config.yaml
n_layer: 14
n_head: 3
head_dim: 64
d_mlp: 512
vocab_size: 8192
rope_base: 16700.0
rope_fraction: 1.0
init_std_o: 0.0
init_std_up: 0.0446
lr: 0.00211
lr_head: 0.00657
warmup_steps: 484
decay_fraction: 1.0
doc_mask: true
steps: 9028
MLP neurons of a small language model. Each row is named by its layer, matrix (gate and up: input weights) and neuron, and shows model dimensions 48-175. Each number is 128 + 32 x the weight over its row's rms, rounded and kept within 0 to 255. A neuron's up and down rows have the sign that makes its largest values positive.
Before each neuron's rows, "fires in" lists the words (lower case) most often at its 100 highest values on Wikipedia text that the model never trained on.

fires in: "is", "to", "can", "are", "accreditation", "will"
L10.gate47 [107 132 143 186  90 163 159  87 154 140 157 189 146 147  98  85 119 133 172  66 107  78 129 100 137 162  89  93 135  75 130 147  93 181 111 148 153 120 128 212 154 112 125  69 113 138 118  83 137 143 142 138 128  87 131  94 114 141 133 130 115 151 124 124  92 136 152 160 162 169 112 152 144 100 154 129 172 110 157 183 168  97 113 135 155 139 123 125 105 163  92 135  91 130 169 178  89 149  90 102 113 164 167 182 123 112 146  91 131  77  96 115  81 116  98 172  58 160 181 107 137 100 109  85 106 133 128  96]
L10.up47 [101 136  93 160 158  97 113 170 168 108  88 151 159  94 147 159 100 131  86  89 167 124  85 149 223 122 134 172 155  91 135 143 115 110 127 162 110 102 165 122 111 108 169 142 136 119 100  84 180 124 143 102  91 138 105 142  43  72 168 168 123 155  90 153 125 100 145 117 143 124  83 109  97 129 136 172 204 173 141  57 169 109 123 127 153  64 151 181 161 143 133 121 181 112 201 107  81 112 102 134 168 150 110 101  73 110 108 127  82 119 152  93 105  83 107  53 130 128 122 117  79 124 100 109 141 151  83 112]

fires in: "at", "won", "in", "for", "during", "first"
L3.gate97 [106 203 110  79 178 160  63 156 118 134 117  73 119 137 170 152 170 117 164 116  89 160 140  67  81 147 129 179 110 103 148 117 129 179 207 129 181 150 140 176 105 125 184 161 126 122 130 138  91 117  80 142  77 113 127 125 155 133 155 150  64  99 121 110 139  83 127 110 118 127 145 114 164 113  94  82 148 113 103 161 141 149 120 137 159  58 120  74 127  88 120 105  80 156  92  89 148 118 131 141  73 184 111 136 137 183 126 185 104  76 133 175 144  97 177 130  97  97 156 161 107  93  67 151 103 116 105 167]
L3.up97 [147 124 182 152 110  94 132 187 126 175 193 168 131 103 101  86 158 118 102  96 111 152 148 142 107 107 151 182 124 154 102  55 137 123 128 135 130 119  87  92 170 126 124 113 132 187 165 126 218 170  91 101 125 115 131 109  76 131 175 123 152 135 125 143 161 100 113 131 130 156 168 133  46 100 186 176  65 109 164  93 165 136 133 168 110  99 110 182 158 161 100  92 100 149 137 107 135 134  93 107 159 127 145 172 144  85 102 137 122 108 101 146  69 127  74  68 188 124  72  84 143 108 163 142 150  92 161 151]

fires in: "life", "personal", "place"
L3.gate22 [115 147 130 174  64 150 168 114 182 111 141 136 104 121 124 118 148 169 104 204 153 123 163 129 181 103  99 105 162 109 115 133 167 108 139  95 144 147 239  74 140 153 167 151 100 118 122 154 156  71  73 150 146 135  87 104 150 167 152 121 123 164 117  95 132 116 112  85 101 115 124 210 168 170 107 134 141 171 196 116 176  85  57 112 105 193 125 105 120 112 137 103 156  98 149  99 144 121 177 172 177  85 123 111  82 125  61 161 142 105 104 110 113 138 146 147 134 128 156  77 129  90 127 104  88 125 134  96]
L3.up22 [152 146 135 156  70 142 135 155 158 153 115 172 154 176 159 192 139 142 147 157 109  93 130 152 134 175 114  92 153 124 126 161  59 160  58 104 147 128 146  62 188 138 125 164  31 127 161 164 132 162 148  84  62 138 145 157 107 112 152 105  94 136 169 105  61  81 154 127  87 150 115 114 132 164 135 168 127 162 135  62 114 147 149 125 111 161 163  84 113 162 134 107  77 132 159 109 137 140  67 231 134 128 104 158 160 164 101 157 140 137 103 157 152 180  86 179 146  73 100 148 105 145 108 167 174 163 172 121]

fires in: "her", "lone"
L4.gate53 [157 133 110 143 144 112 119 104 114 106 108 163  95 147 134 130 156 146 106 188 137 124 112 157 149 112  88 156 158 119  80 117 134 197  70 118 141 139  93 113 147 134 118 188 117 162 122 110 112 115 121 179 149 121  99 110  91 143  86 178 115 138 167 140 111 163 108 119  64  55 133 112 156 165 123 104 134  83 133  19 124 184 101 196 143  97 187 125 164 137 126 144  78 114  89  44 118  67 118 122 107  74 183 128 154 127  85 133  78 154 129 133 152 115 114 171 133  84 169 128 131 135 156 112 121 166 119 125]
L4.up53 [104 136 167 159  59 157 132  75 137  70 183 144 118 124 157 167 133  88 122 176  71 134 117  69 120 136 103 143  61 127 149 149 128 126 142 128 148 142 138 133 112 152 142 146 167 120 109 143 169 112 147 138 117 107 137 136 154 105  92 172 126 153 129 185  74 138 102 116 178  51 136 142 222 137 124  84 117 131 128  97 176 148 119 121 157 133 157  71  70 136 160 129 111 117 153  88 123  85 127 107 185 149 165 177 130 236 108 159  95 166 105 139 171 135 136 144 111 122  61 109 115 131 125 112 100  97  92 114]

fires in: "place", "found", "located", "released", "born", "shot"
L5.gate238 [160 182 110 117 160 143 126 103 164  92 146  90 182 131 110 101 154 129 142 130 105  77 194 115 170 132  91 151 133 137 121 182 136 121 108 154 164  88 134 133 126 145 153 169 159 135  82 161 111 190  95  97  82 163 157 181 136 138 167 138 191 166 157 148 110  53 163 161  94  87 119 146 176 127 120 135 138 128 151 135 159 101 179 191  77 145 134 147 110 112 156 129 192 148 102 135  89  69  37 156 117  97 113 131 167 166  61 121 138 106 121 123 190 119 192 128 100 148 187 105 154 129 142 108 115 127  94 168]
L5.up238 [101 142 163 148 123 161 143 133  94 148  84  38 170 172 124  93  85  89  94  94 216 111 147 209 111  51 140  92 156 131 110 155 114 113  92 105 128 125 159 192 107 136  52 144 112 167 103 144 119 159  96 157  99 176 130  76 163 117 183  79 149 142 115 121 117 115 132 176  76 109  87 123 159 115 118 178 184 159 119 133 190 191 128 145 119 145 114  79 133 107 127 112 102 153 108  88 125 139 146 153 133 132  74 120 157 129  91 126  85 122  88  73 133 145 114 131  88 145  82  90 114 141 169 126 153 159 125 129]

fires in: "early", "close", "short", "late", "six", "long"
L3.gate157 [123 142  82 126  91 144 154 140 111  65 189 105 164  62 137 170 136 136 178 139 116 148 163 121 146 146 133  90 125 164 132 173 127 108 125 128 112  81 163 155 142  85 175  83 110 169 155 163 101 135 101 144 144 102 150 150 130  86 146 107 104 123 128 139 114 133 153 120 158 106 129 147 184 103 153 171 169 204 121 190  74  81 182  93 161 131  93 129 182 152 103 128 116 135 126 145 193 138 191  80 103  62  91 155 118 144 188 108 125 172 150 143 130 144 166 145 160  51 102 131 106 155 155 108  91 124 125 128]
L3.up157 [157 129  95 122 123 108 101 143  80 106 185 116 150  89 135 120  80  90 149 163 125 113 154 123 125 157 146 134 198 146  79 154 122 119 133 111 134 138 145 139 139  97 119 100 143 143 199 165  66 133 125 126 116 134  95 125 122 117 103 147 115 168 144  77  80 119 124  94 143 124 162 104 108 121 150 172 152 149  93 142  83  81 161  80 127 172 123 136 179 189 143  99  72 162  96 130 101 130 158  77 111 120  81 203 135 117 187 103 107 152 126 168 149 142 134 152 140 107 147 126 116 118 201 172 170  95 146 143]

fires in: "her"
L4.gate167 [139 183 155 109 113 140  98  51 196 113 116 181 161 114 161 104 169 139 149 157  94 141  72 101 147 154  81 154 164 151 151 130 137 131  40  74 135 146 154 143 153 149 108 156 174 188 167 111 117 132  87 123  97 131 135 128 107 114 102 158 139 139 147 109  85 188 106  91 154 115 193 122 154 136 141  92 106  79 103 139 166 130 108  91 107 137 134 106 132 140 133 110  48 168 102 160  98 144 147  98 155 114 135 187  91 125 131 117 123 130  94  70 175 138 155 168 125 142 165 162 140 120 138 153 100 164 155 142]
L4.up167 [128 159 149 157 153 171 106  54 149  92 125  98 135 174 123  80 122 120 161 136 131  78 142 101 148 140  41 150 121 133 122 170 112 114 146 111 156 133 123  63 120 168 106 156 118 170  91 170 112 189  46 109 129 132 165 155 156 113 165 158  89  68 128 149  66 101 118 118 119 124 171 128 126 168 156  73 171  90 151 143 167 113  98 140 172 127 114 112  94 107 148 170  97 138 117 146  95  97 124 145  97  75 162 107 152 161 174 128  99 163 122  80 175 125 130 118 132  99 144 125 123 156 105 115 124 151 136  80]

fires in: "of", "yard", "aged", "ft", "listed"
L4.gate352 [224 190 129 109 111 155 125  78 130 119 176  97 107 161 160 116 198 149 191 148 102 132 116 154 108 114 126 117 100 143 170 169 205  74 148 119 179  93 140 141 182 136 151 135 144 172 128  95  89  93  74 102 106 110 115 172  59 114 117 118 119 123  83 120 158 136 177 138 153 197 150 139  98 168 166 118 134 137 144 140 100  91 138 126 118  94  82 125 172 117 140 175 139 103 157 140 154 111 165 127 147 138  74 111  84 107 172  93 142 106  99  88 180 164 167 115  73 139 174 143 120 187 129 115 154 144 112 125]
L4.up352 [170 165 173  67 160 102 137 118 148  95 141 125  95 172 139 112 185 150  98 132  87 138 125 197 146 155 167 179 130 122 128 127 163  50 154  90  98 160 171 112 106 135 135 114  97  95  99 158 126 105 119 123 135  82 128 110 115  67 174  81 137 134 117 156 122 183 155 150 139 194 150 137  82 169 179 109 126 146 133 124 103  80 157  84 135 122 108  91 145 127 111 150 153  40 167 144 162 146 146  99 104 120 115  82 111  92 175 135 223  76 144  89 189 126 164 102  62  88 153 139 110 171 129 177 167 124 100 105]

fires in: "the", "la", "his"
L10.gate269 [117 128 108 170 126 105 157  77 124 124  90  71 179 119  94 157 132  73 144 142 177 111 129 129  76  55  65  95 157 131  92 133  98  68 134 184 148 106  82 130  96 110 138 129  83 134 125 129 100 108 178  65 164 162 198 129 131 120 109 111 122 140 103 100  80 151 165  67 167 109  69 171  86 184  86  89 122 121 118 137 126 123 115  50 135  98 138 149 106 151 120 157 142 144  90 148 106  93 134 121  94 125 129 140 142 175 151 110 148 130  83 117 169  71 109 143  82 197 153 126 150 145 143 206 122 116 129 108]
L10.up269 [130 112 181 131  87 174  82 124 105 121 131 169 144 162  97 169 161  81 158 113 146 117  59 147 114 176 132 196  81 117 159 128 128  99 116 146 112 160 114 101 158 112 178 145 129 163  93 141 125 180 109 166 152 115 146 119 120  70 120  60  66 148  59  70 147 146 142 111 113 115  93 177 130 135  80  99 132 156  77 114 173  74 133 135  67 155 113  87 112  69 143 179 103  45 153 131 108 159 115 103 166 112 168 135 148 116 133 177 127  85 135 127 188 128 141 111  61 127 113 232 125 129 144 184 137 125  97 150]

fires in: "life", "day", "served", "days", "months"
L3.gate116 [135  92  80 131 162 124 101  72 101  87  81 112 148 142  82 141 174 158  81 110 129  94 113 177  75  80  67 119  89 169 105 121 194 127 103 146 155 103 152  93 133 164  67  77 178 142  95  86 127 137  95  54 127 104 104 118  97 170 126  99 138 132 149 109  65 139 125 155 142 170  57 155 127 130 102 142 143 183  92 135 132 125 135 122 166 161  86 133 140 186 113  96  91  97 127  89  98 124 103 145 180 128 134  83 113 106 159 134 133 143 124  81 123 102  82  99  93 135 172  98 119 154 178 159 120 149 152 117]
L3.up116 [116  42 151  71 146 144 124 131 186 153 191 120 126 143 141 219 147 121 131 134  91 151 104 165  95 169 147 105 145  82 105 180 107 119 134  64 129 157 178 150 125 122 109 130  96 124 116 100 135  77 116 153  83 117 106 166 155 122 141 168 150 157 165 180  82 117 125 179 133 105 118 143 140 112 171 179 177  86 121 130 114 109 149 154  99 158 108  92 119 176 173 131 117 160 113 105 170 118 143  96 147  93 172 127 159 189  57 147 132 105 129 114 164 124  76 139 110  47 101 116 153 105 133 176 117 159 155 160]

fires in: "of", "croatian", "athens"
L4.gate459 [135 116 128 124 126 125 104 111  96 149 149  64 109 136  67 197 156 133  80 168 157 124 131 149 175 124 139 167 156 143  75 120 167 153 131 182 132 113 153 114  99  53 129 134 159 127 135 134 119 115 156 109 112 131 127 129 119 106 163 144 130 139 108 122 124 120 125 156 130 167 154  78 204 117 174 112 124 189 117 142 133 140 125 133  91 149  99 154 126 170 168 146 139 120 151 134 136 135 154 125 153 206  72  74  80 136 119 153 136  66 105 111 151 163 162 199  67 121 179 120 145  66 117 137 101  62  77 145]
L4.up459 [135 113 122 130 151  52 132  70 137 117 157  57 188 153 195 145 110 130 155 169 155 111  96 134  84 152  99 130  86 123 138 145  92 125 125 114 133 111 136 107  90 155 106 142 128 124  80 155  86  65  67 123 129  77 143 187 118  95  99 118 126 119 126  51  81 163 134 124 110 205 143 211 117 125 115  74 110 142  94 166  64 137 132 103 181  87 124 135 171  74 130 137 131 178 156 124 203 120 160 175 167 134 120 147 129 104 169 144 123 129 136  66 123 114 139 108 128  29 121 140 125 151 102 161  97 103 130 104]

fires in: "during", "until", "as", "for", "before"
L3.gate375 [ 91 180 136 138 164 166 145 133  78 115 117 109  99 169  87 111 152 155 157 114 139 146 115 165 103 144 101 141 155 124  76  68 174 126 147  93 137 120 130 139 141  81 106 169 158 126 112 154 112  77 143 189 150  99 188 134 210 156 177 155  66 120 151 160 131 130  88 105  75 147 131 133  59 116 147  89 118 112  91 106 131 121 158 135 182  73 140 111 145  88 118 157 202 131 125 123 102 123 154 170  30 150 118  93  90 127 137 118 118 106 109 134 124 114 109 123 134 139  95 124 135  98 124 129 101 110  94 174]
L3.up375 [129  69 117 190 108 154 129 139 140 166 128 137 111 134 172  83 106  86 132 115  72 180 117 103 100  77 134 133 150 165 132  94 154 104 158 223 119 118 109 183 131 185 148  71 134 176  92  93 146 135 116 154 160 162 187 152 121 187 174 138 156 139 117 133 165  75 163 166 125 106 104 123 116 136 150 164 134 149 159 145  80 128 193 159 175  86 164 117 149 146 121 120 157 184 132 152 180 149 154  94 149 177 175 129  93 159 108  93 114 134 150 134 126 141 143 155 154 141  98  94  96 146 103 137 123 145 208 141]

fires in: "along", "served", "working", "associated", "active", "involved"
L3.gate247 [ 95 148  62  84 136 140 109 110  91 137 126 161  70  74  82  95 146  70 149 161 106  65 149  96  88 156  85 175 117 162  79 149 129 132 111  65 116  89 171 114 136  84 108 155 122 129 193 191  62 158 140 164 153 135 126  99 144  79 110 130 124 143 154 147 104  95 161 120 163 170  99 182  89 176 161 166 148 167 121 122 126 113 169 141  82 106 195 133 161 139 159 113 139 107 110 125  73 139 150 129 121  75  81 139 151  92 141 178 149 113 161  88 124 132 137 130 125  82 145  67  81 125 151 118  90 124  62 150]
L3.up247 [133 164  93  77 135 179 142 164 133 140 102 178  78  72 136 171 166 143 200 172  98 110 148 104 111 119  96  73 104 123 109 133  87 152 102  63 131 140 101 127 104 168 145 111 102 140 137 115  99 139 130 159 108 138 169 166 116 102  63  92 144 135  76 111 127 103 113 122 218 150  79 181 175  99 165 164 134 160 144 141 137 104 156 117 146 119 135 117 167 120 121 123 103 107 130 122 132 105 120 109 191 131 136 129  58 172 180 145 155 141 145 126 109 103 144 125 120  92  68 128 101 163 173 132  74  43 119 141]

fires in: "to"
L6.gate12 [112 112 151 176  82 115 165 103 161 114 142 115 124 194 161 104 138 158 125 124 159 160 132 185 179 111  80 114 160 134 117 114  65 100 126 154 137  56 137 111 182 117  90 119 146 155 171 157 148 129 130 130 120  76  78 103 101 110 116 133  66 128  78 128 118 135 151 139  83 206 150 188 107 145 126  67 151 135 141  95  94 177 158 113 168 110  90 169 133 137  61 162 103 132  75  66  78  90 105  79 120 122 121 145 133 120 152 179 134 110 113 117 173  67  88  74  61  89 148 129 122 148 117 149 138 102 137 142]
L6.up12 [167 129 171  54 103 122 126 164 155 105 147 122 137 114 125 165 155 124 157 116  98 108 130 199 194 127 108 128 189 134  85 182 161 152 169 122 138 168  97 162 123  99 155 127 117 181 128 129 131 165 215 162 116 150 127 145 109 129 152  94 139 147 131 130 110 117 187  95  69  80 166  93  97 109 140 113 120 158 133 131 137 150 104 171 182 145 154 116 123 162 152 157 171 133  85 116  83 128  99  85 161 114  87 136 137 170  90  94 109 137  87 152 119 172 168  83 114 113 174 111 155  80 180 167  83 157 121 103]

fires in: "not", "well", "either", "completely", "slightly"
L4.gate98 [118 117  80 177 125 186 118 100  97 116 125 110 123 147  51 147 160 141 160 138 133 116 173 112 187 120  75  83 107 139 139  73 103 154 109 138 119 170 123  98 131 107 129 152  75  89 133 184 113 113 108 175 153 107 103 119  75 111  74 128 127 142  80 142 135  87 139 147 108 144  83 178 152 132 137 115 233 172 137 104 146  95 122 184  99 105 188  93 127 112 160 147 105 164  88  69  76 120 134 129  73 104 129 137  90 196 158 145 107 115 132  85 171 136 153 133 214 163 160 107 142 113  97 122  78 140 164 139]
L4.up98 [159 118  93 149  88 172 106  84 118 137 105 153 140 123  81 145 202 143 184 119 127 144 158 149 162 126 100 122 109 132 165  90  61 125 118 137  84 152 113  63 104 112 114 145  93  62 129 164 167 145 178 157 156 110  71 105  62 111  95 129 174 125  86 132 109  55 120 144  91 132  84 189 133  93 125 125 155 140 123  82 137 134 128 137 111 152 187  95 111 138 193 117 133 135  39 128  82 151 122 155 134  84 124 103  90 205 121 136 120 111 122  97 131 117 137 109 161 179 165  82 127 119 135 147 125 153 176 133]

fires in: "to", "country", "released", "note", "official"
L3.gate511 [123 151 127 139  93 172  79 114 123 137 148 134 102 153 159 113  94 121 154  84 117 145 116 141  92 159 104 131  80 113  91 127  99 121 164  77 142 146  90 135 116  96 117 181 115 134  91 143 118 141 158 150 134  45 109 117 149 157 106 137  77 114  54  80 151  72 174 173  80 105  72 119 170  94 105 124 129 182 121 142 147 132 137 175 128 138 146 104 130 163 165 147  93  85 102  66 125 118 144 107 158  78 105 142 159 176 121 116 103 136 105 208 133  53 151  68  75 126 160  85 161  94 136 173 184  70 132 108]
L3.up511 [123 153 180  76  99  87 102 155 141 125 187 136 154 184 167 135 100 126 119 142  99 155 148 140  97  84 146 108 119 107  86 137 111  61  99  90 169 102 118 127 123  52  94 135 142 137 131  88 122 142 205  97 160 152  80  91 135 152 126 151 137  83 107 133 154 120 183 166 143  70 105  96 157 121 102 166 110 144 138 132 126 126 142 167 141 140  95 139 163 127 107  94  66 121 116  91  93 151 173 122 131 130 128 142 148 189 145  70 163 130 118 173  95 110 158  90  59 128 160 142 144 147 144 197 140 122  71  88]

fires in: "be"
L3.gate27 [170 123 184 174 136 126  83 184  98 120 169 132 101 114 146 128 211 122 137 164  60 171 108 164 154 111 123 119 123 138 161 140 115 151 182 180 127 109 135 125  93  89 107 106 156 134 123 113 152 111 117 142 107 145 147 101 125 209 103 101  62 153 135 127 169  95 129 159 194 138 154 144 123 146 101 171 122 166 153 151 133  76 135 126 103  84  98  85 112 141  47 139 182 196 122 133  67 117  98 135 158 143 130 132  52 128  95 134 113 139 111  90 118  43 141 154 135 168 164 112 125  70 121  80 113 150 132 159]
L3.up27 [146 123 125 141 140 186  67 131 111 159 120 144 108 137 125  91 113 108  68  97 185  61 128 115 130 137 148 182  91 126  91  95 115 162 142 140 145 141 138 150 115  73  97 141 107 153 115 177 139  97 116  98 126 170 167 125 112 158  96  71 111 116 177 108 171 115  88 176 117 170 146 145 142 173 130 156  93 130 104 199  71  85 107 138 123  87  85  80  99 153 118 167 130  96 169  72 155 138 187 105 118 155 107 104  86 117 128  78  98 182 105 111  74 160 136 164  93 148 157 128 121 112 120  96 127 134 138 142]

fires in: "of", "the", "s"
L10.gate361 [110 123  61 133 122 163 114 114 113 170  94 120 180 149 127  94  95 161 121 132 176 160 130 100 146 130 120 138  74 168  92  97 116 111 139  99 126 142 139 153 112 159 184  68 118 142 132  88 145 112 171 131 113 132 173 129 188 166 178 145 114 130 128  62 106 151 131  91 165 106  90 150 143 120  95 124 140 127 141  85  94 154 192 126 160  87 133 115  63  97  95 168 140 122 161 170 142 128 100 129 125  61 154 141  76 107 153  87 116 103  99 163 157 205 115 163 143  44 131 110 105 111 122  89 160 137 125 103]
L10.up361 [ 83  76 210 124 111 128 129 103 158 161 123 200 158  95 140 190 158 127  76 100  78 114  96 179 181 170 110 205 143 122  89 146 139 147  89 107 117 177  98 134 118  79 139 139 111 141 128  80 113 162 103 156 145 139 145 101 201 160 196 147 127  83  90 133 131 140 136 133 144 136 105 215 145 144 121  97 162 134 165  96  82  56 154  83 135 108 138 124 104  86 176 137 130 134 101 112 105 166 153 124 145  86 156 122 140 174  94 112 165 135  86 181 178 142 198 178 107  98 114 158  42  91 112  91 150 159 117 135]

fires in: "through", "on", "for", "to", "into", "about"
L5.gate121 [168 105 112 123 133 149 105  95 140 114 145  89  57 162  98 160 120 102 130 118 112 138 135 129 145 102  69 140 117 119 128 121 123 151 146 173 125  88 163  89 161  94 124 174 163  76 140 147 141 182 133  74  73 130  85 135  75 127 112  98  87  97  57 135 143 160 127 103 175 115 122 140  92  89 141  91 193 160 181  95 125  81  76 132 175  45 106 132 138 137  81 118 125 130 137 100 164 150 143 120 142 175  90 125 167 124 111 216  71  65 153 179 132 125 156 140 100 148 107 152  71 105 113  73 113 126  81 129]
L5.up121 [100 130 136 101 117 114  77  96  80 169 119 150 151 141 128 128 167 165 164 118  78 141 111 111 174  87 138 111 172 127 115 152 124 112 147 157 106 115 162  96 174 235  45 182 166 165 196 161 108 136 150 106  56 102 152 121 140 128 162 142  99 139 100  79 104  92 153 112 112 192 176  83 154 131 102 102 129 159 172 168 131 107 149 124 123 128 119 149 146 135 116 103 138 166 137 105 149 151  99  81  88 122 132 145 109 103 182 142 149  62 137 174 119 137 108 104 156  68  93  96 116  86 138 150 172 119 119 117]

fires in: "used", "called", "reported", "decided", "noted", "asked"
L3.gate287 [158  87 102 146  89  78 135 124 138 117 124  94 130 100 113 112  38  47 161 123 117 172  77  96 147 164 135 111 180 181 177 166 175 127 165 117 100 154 155 154 124 105  79 129 115  76 119 190 190 134 175 113 106 132 146 163  89 131 141  55 114 127 143 132 146 117 121  90 125 145  71 139 120 115  92 116 119 109 126 125 129 132 108 192 150 126 120  87 146 160 130 108 171  93  98 153 131 128  93 168 120 108  84 146 195 116  58 210 116 104  86 124 185 119 135 166 140 183  93  73 106 118 146 129 139 150 127 105]
L3.up287 [158  46 165 115 159 123 135 144 113 121 138  96  71 116  96 131 130  92 221 101 147  74 110 133 135 112 130  80 140 174  82 115  79 109  74 212 114 162 176  99 139  99 147 137  92 137 179 137 144 142 147 128 108 157  98 113 109 156 106 118 120 108 102 167 118 155 169 124  58  86 133 110  80 124 104 116 174 155 142  93  86 123 198 109 166 131 137 168 155 131 114 146 100 101 129 156 120 124  95 117 103 135 113 159 145 131 219  85 192  85 118  64  81 131 147  81 110 125 100  95  85 159 119 150  93 133 118 154]

fires in: "to", "over", "and", "aged", "or"
L6.gate129 [159 140 112  86 136 127 133 120 112  98 166 158  80 181 121  93 134 162 136 111 175  72 121 172 109 200 141 179  86 186  98  97 171 130  66 164 150 112 145 132 176 137 125 154 134 148 129  66  86 150  90 147 149 128 220 121 138 115 113  73  90 102 144 119 105 156 118 108 164 157 145 223  97 166 104 110 179 164 151 152  74 142 120 143  97 152 160 135 133 109 112 162  51 144  96  94 137  93  85  60 118  69 187 117 147 148 130 104 171 152 104 131 153  89  95  87 143 109 101 141  61 161 128 137 125 147 142 159]
L6.up129 [ 99 104  94 169 103 121 156 135 141 127 163 108 118 114 160 102  74 125 122 122  96 141 135 167  97 123 153 177 183 128 121 153  99 108 105 119 116  91 180 159 169 133  92  97  77 108 103 126 118 155 171 159 127 139  93 173 121 130 145 106 139 163 147 149 141 109 156  83 164 134 119 149  91 116 161  47 147 121 132 163  95 147 102  83  71 128  91  95 147 166 105 114 134 143 112 109 138 132 108 124 162 138 178 108 139 164 118 143 159 196 137 177 103 120 139  98  91 159 128  63 131 102 146 113 108 119 154 111]

fires in: "was", "were", "is", "can", "are", "lone"
L11.gate483 [118 130 102 162 147 162 110 103 111 145 140 158 202 141 131  87 116  65 134 139 149  85 160 145 122 139 156 130 191 170 141 106 135 184 111 166 118 126 147 128 139 113 161 115  88 145 114  79 165 206 152 121 110 142 138 108 126 196 153  85 129 158 128 128 155 160 118 128 159 156 114  94 102 103  88 114 123 112  91  71 164 151  88 154 134 135 124 142  63 187  88 125 147 105 128 110  87 125  47 182 141 107 171 147 126 132 192 104 152  99 105 140 122 176  76 122 131 132 153  72 140 100  90 150 162 158 134 102]
L11.up483 [162 176 179 114  92 144  87  32 103 119 103 104  89  93  64 167 161 127 102 122  76 122 152 140 150 171 132 120 156 131 112  99 119 147 153 132 146 214 118  89  98 156 116 101 115 143 128 133 144  97 130  65 137 156 220 195 117 139 166 104 141 148 157 144 130  97 136 159 123 176 135 125 137 111 132 133 114 142 148 104 145 136  57  62  71 137 140 141 202 138  77 148  92 130 155 155 163  85 112 110 103 129  95  91  62 112 110 122 152 192 200 102 148 105  95 142 124 117 171 125 122 149 128  92 147 124  76 145]

fires in: "called", "to", "named", "renamed", "assigned", "asked"
L3.gate5 [116 121 154  77  79 135 105  85  87 161 147 149 104 112  87 133  91 134 187  89  84 126  98 171 159  85 122 120 132 187  72 122 118 117  99 144 148 115 109 130 171 164 114 144 125  69 126 169 182  94 138 184 123 109 157 145 122 169 137 140 124 154  96  99 217 136 112 137 118 158 143 132 146 139 108 124 154 153 130  99  98 122 160 124 128 111  90 124 144 138  82 106  96 125 150 141 120 171 163 117  90 170 176 114 120  96  86 122  65  93 143 184 163 134 117 171  90 119 110 121 142  87 174 130  82 124 179 101]
L3.up5 [171 155 105  90 159 143 111  90  59 183  92  67 119 156  68  99  82 117 128 113  88 144  73 170 107 187 132 125 153 102 116 111 113 113  74 181 154 114 120 165 152 141 128 137 155 121 161 150 103 127 143 174 186  91 111 141 163 119 126 104  82 204 124 123 177 152 161 167 116 122 123 112 151 193 145 117 150 116 118  74  47  96 131 149 162 118  98  62 102  77  81 108 142 144 161 136 133 136 116 158  75 116 150 125 178 114 171 138 136 166 133 114 158 168 145  97 103  91 127 134 131 164 145 104 144 168 107  97]

fires in: "u", "to", "control", "unc", "utina"
L3.gate313 [131 116 144 124 104 105 115  78 158 131 136 108 110 132 133 167 196 143 121  85 121 139 180 130 119 111 112 138 127 140 173 112 200 113  81 135 160 136 138  57 158 174 133 141 121 150 118 145 139  91 133 150  86  66 142 158 168  55 118 117 111 113 142 111 183  80 147 155 155 109 187 183 153  73 126 118 187 140 127 133 147 109 173 125 168 146 168 128 101 114 198 174 111 161 150 105 185 179 185  95 148  84 120  61 174 142 130 162 157 115 104  80 158 120 136 110  99 155 171 108 170 137 123 108 140 116 100 144]
L3.up313 [175 158 146  84  91  89 126 125 123 206 124 149 111 104  68 143 160 149  97 152 131 117 165 197 125  59 110 157  92 113  94 121 103 177  97 165 111 198 172 143 130 133 188 145 146 109 112 135 138 122 167 162 208 113 137 134  69 112 138 121 114 164 139  88 131 121  86 188 102 188 202 127  89 114 138 129 115 105 138 118 118 143 133 147 167 219 118 152 138 148 136 130 130 113 149  70 105 153 158 141 102  64  63 123  96 147 153 117  94 121  86 134 169  92 140 126  93 102 184 127 160 101 176 190 160 136 135 131]

fires in: "to", "not", "still", "often", "be"
L10.gate327 [105  67 184 104 173 141 111  97  67 101 134 144  97 152  91 130 183  88 167 101 105 180 146 165 115 124 135 135 121 134 109 138  82 153 124 114 156 179 175 136  86 157 103 185  46 133 158 158  76 145 145 163 117 165 125 101 122 159 158 133  93 178 119 176 119 142 132 145 136 115  97  75 129 113 139 136 180 117 186 198 152  98  86 136 113 147 115 115 135 107 159 136  62 176 116 103 105 146 133 152 113 155  83 145 143 182 117 127  97 161 182  99 150  68 100 106 108 190 117  87 127 127 164  87 132 152 118  58]
L10.up327 [148 106  64 148 106  97  64 119 139 115 178 120 127 159 105 115 146  81 160 134 168 156 124 126 164 124 124  74 107 136 142 142 134 123 160 125 128  97 154 114 112 171 158 145 138  95 138 142 181  90 111  93 153 150 133 153 158 136 128 149 121 175 134 109  78 128  80 170 160 131 101 116 110 128 161 153 143 100 150 169  91 124 172 193 165  52 147 105 151 143  48 111 131 137 139  93 117 161  72 118  76 185  72 126  87 126 105 160 149 115 152 179 128  63 113 125 151 112  64 150  75 106 142 115 132 117 132  70]